python train.py --num_hidden_layers=12 --vocab_size=9078 --norm_place="out" --init_std_up=0.0312 --warmup_steps=372 --decay_fraction=0.604
MLP neurons of a small language model. Each row is named by its layer, matrix (down: output weights) and neuron, and shows model dimensions 176-271. Each number is 128 + 24 x the weight over its row's rms, rounded and kept within 0 to 255. Numbers have three digits each. A neuron's up and down rows have the sign that makes its largest values positive.
A block is one neuron, or neurons of one layer that tend to fire together. After each block is what it responds to, as a language model described it from the Wikipedia text at the highest values.

L5.down369:138144132113150117075125134117150152095124127151102154152140130114138146083158133095106147123137154147148140132109128102100088126147137121128133146119146098151103108131120094120140115094126121085142145136125120096129165175169156119107127150197108105117118097128110162130119104115093111164
L5.down392:124146177077134107117146142126117195139123123133110138141116161153130134130095122142138152112121160127123139160132152130154101149110123136081128109130152133131142114164109129132171122138157117110099143158171120122153127116123149117110124140170103134113116119137085168132092097099122077100
L5.down821:107162106140106128127144122091127152170125124137093115100146181152131126118114092163160140124120145103134147109064117139121121141131153128126118085104127143133102130145105093155070089088134157137117140121133163147116059112144124132119178103142121122091110126120123132130124107106111143118
L5.down834:135119115138144141107103117121110122091121117122115112151138170106142151155125097131135127134122109064101128109122128130116090138103105143140104158106119138126147096130143104118163115100151137141155137100140149123130112161141131134116178098163097125126173114119117142152091204149166140115
Responds to: Opening quotes and "of". Opening quote marks before a short quoted phrase (a "mimeo revolution", an "immediate classic") and "of" after one, none, Class, League.

L4.down1178:121132139112155153131103177116151177114131142140089153152125133123121152154171113082127124165144167124117161096146118085087159111142124088076132125128173133156167171110134139164144122126148092135162128117138124115141113136153120097133128139127171141158145123128131152054140130133078124111
Responds to: Start of a predicate complement. Opening quote marks, and sometimes an article or a compound hyphen, that begin a description or name after called, described as, was, or the, e.g. calling it "one of…, nicknamed the "Year".

L4.down1028:141125101130125152158130115122095103116111142106125091103101159122105174155138106183108140125107142147185147121115136051143180126145099136175097151119136134082144097153142137123135122122086142120146172122098128112137187142156146132136117136148117131090138163135130111123112130116123142102
Responds to: Year last two digits. The second half of a four-digit year split into tokens, right after 19 or 20, in history and chronology sentences, as in 19|68, 20|12, 19|44.

L5.down709:133136126107102135128077101131107109089116146138138097151137118124173050139141114134148113114110166089122158119115117172091132122116153168148124142138170147096123151096105183119124129113108098125150153126144147133120125094131161119164177156118143094100166148101161090117118163145128124123
L5.down788:115087181151153138135125113149140175134112127135150097140100144125116131126152162112076125086116141108138117106130121132122130068100124160139175140173122103085107130125166126117113142112129100119106122097103098113132102120102125133143131142144093108116178115117105149142142163150118159086
L5.down868:129110064121128119143141098124085137109147127098108069146092121134166113117162153087099126133152168090178177133143133144117115134083133138125137135131147126151078137119115112118160190130153160128134130140162115120137134137132125110156101125134120150091112145124098113118133149158156157138
L5.down1081:154123126124149134151103128084132120110143150153116082119145135136145098099093132094124152105145126077121095168112127130150106098154114197115126135150111144121126090120074138129077129131139070123161116150116086145124136163135150118126119187132176111123127148153135146125155119139113124114
Responds to: Year final digits. The last two digits of four-digit years in dated events, such as 18|86, 19|72, or 20|12, often after a month and day; weaker on stray words and punctuation.

L3.down0:168159162134117113171157148106124152145151130148134145111097114146143127153104136143136145127108145126148074127127122121144121124150155132209121159111077081106141119175172062154128155122138151116151122133096067132136146106142123169116152129120108128110107121128108164143131121144111102147
L3.down62:106172150131104115118177174138123148146137140080113103150126151140132133111116158122102137115106143134135147160115133140160137127171156126048139109148150118110087131132129143116089118083114110126136140103127114161106180118149158143113132141126159118109133117122151115141110116132121143112
L3.down107:128117102169103125126136110183142078141113135169134182132144116100097145083110167146114147132112083133135159102133126132136144116137116150160135117128161135139117128101129181102095124142119057196115137124154125103139166106183140140156147148110120137094152109118120141112130090135145117164
L3.down329:159119108115112127150197159138102115135122133124160146152121147117122127140156152153157109151115120140163191081106120084102160132129102176154126147099112120086181139139190162154114118120141119129129141119160146140104114133101078170118103106133136090092087123110164148102174137106164124181
L3.down369:112130099126054155151141168132125125119110154077120121130128086152110127147131151139122103119119133122172126141110117081123132124110144132132146143130128149154137140121104124123131095108099139159103133124120126141154142133111105195189126128114184122096193114130149108148124098114129122088
L3.down471:108169121108090107143134115118083127128147156179150130166103127146106155124118103144060131135106155171127150124132143086141161115162185162136113134147121136107139083133109134127138138115133143151100132152080140149118127110149136178094145150141086135098096108126094138107149115124171122086
L3.down680:085123153130116164183129130137112149138145156173129111121128130081129148142097087113095102129111120151129095118159101094117134174131135140132101121105125143179109116186097114150162114146137154143142105085089149146100106121153109150153139164137123137085095111156101110125071086140140126151
L3.down686:062113159155140158145104085149115152093102133132103162171137137134146143152156106114122146130133112136140172148161123076129111121102099109184089150152139129126132134175129135118141136159113129097144114137118158194118082120148097108137141115094144175147099124153069170139140139117134170129
L3.down718:152071171122160120107131096146135137140106143156162151148146151164133152147144180117093142152130147120156113130107123110133169075128136135171153113134149151137118105166137156111193136120148160134138161127105090164157087113143125137135130107083140129141083136142106147128137123094111139139
L3.down737:153181096136114183179091157162128116136087118095118116121083139172111105164166155127123114133153097141127115077137055137118132127091115145178153104160138163141106162107163116119143154114125110112100135153100145108146151139159116119166141148103128150159089110094139113143128119121098100124
L3.down739:112115109114104146132142163104129138104121131138143089136129174097154157152132122150116126138086112131168107108149104148121167106166146116141144078109151114156106057156151114138143112130124108114132114108101102107113110143135140155140121126132091153142146162137132120093100146115094142122
L3.down755:102131135151126140195148127155096164072119142136107118117153139109074106141115095100175111111138137140108140150197118103103115140134109113114135084140145142108148116130127148103137158183139092109175107123169142148121129096114138125112150126113147198133088138107152184109163124127136196095
L3.down831:115124141130143131104125125144107144154096137130147126104178129135149111155141143147135093115107116116198118111098119129121136107153095141161086115125112125137079127201144136140150091126126130082128140102101128146064081103102137158146155141128120113098096179152117190117122098109146123114
L3.down890:133098105139118129090138157135103115086095173106123104121088119128117091131110146109083153134070147167128160108154156122208166187146171145160090108168150126110086101152103106157155140152130171125124116098138187082118131137097124123152151161150106152110112120125117083143115124136132141146
L3.down937:157171126149116116127130132136096119119130129122114103151113131132086179156155133143156119124127167157078116127104113111139120069111109126149125109094139137143146105072112112140143126126132134134092122139103133112120116110149145140125079113126175120133121125146139118144123174142146101121
L3.down1110:128160104126151119108141149153117164106128152131138144160142129080071147133104150134124105106096101100124172139122165102102082123095159144153106099160107084162107155142140099129154111178105130106158142105139097132106130097127152134137145108116105148114124164125091108128124134115132158124
Responds to: Year second half. Final two digits of a four-digit year after its century piece (19, 20, 18) in dates, such as 19|85, 20|16, 18|88.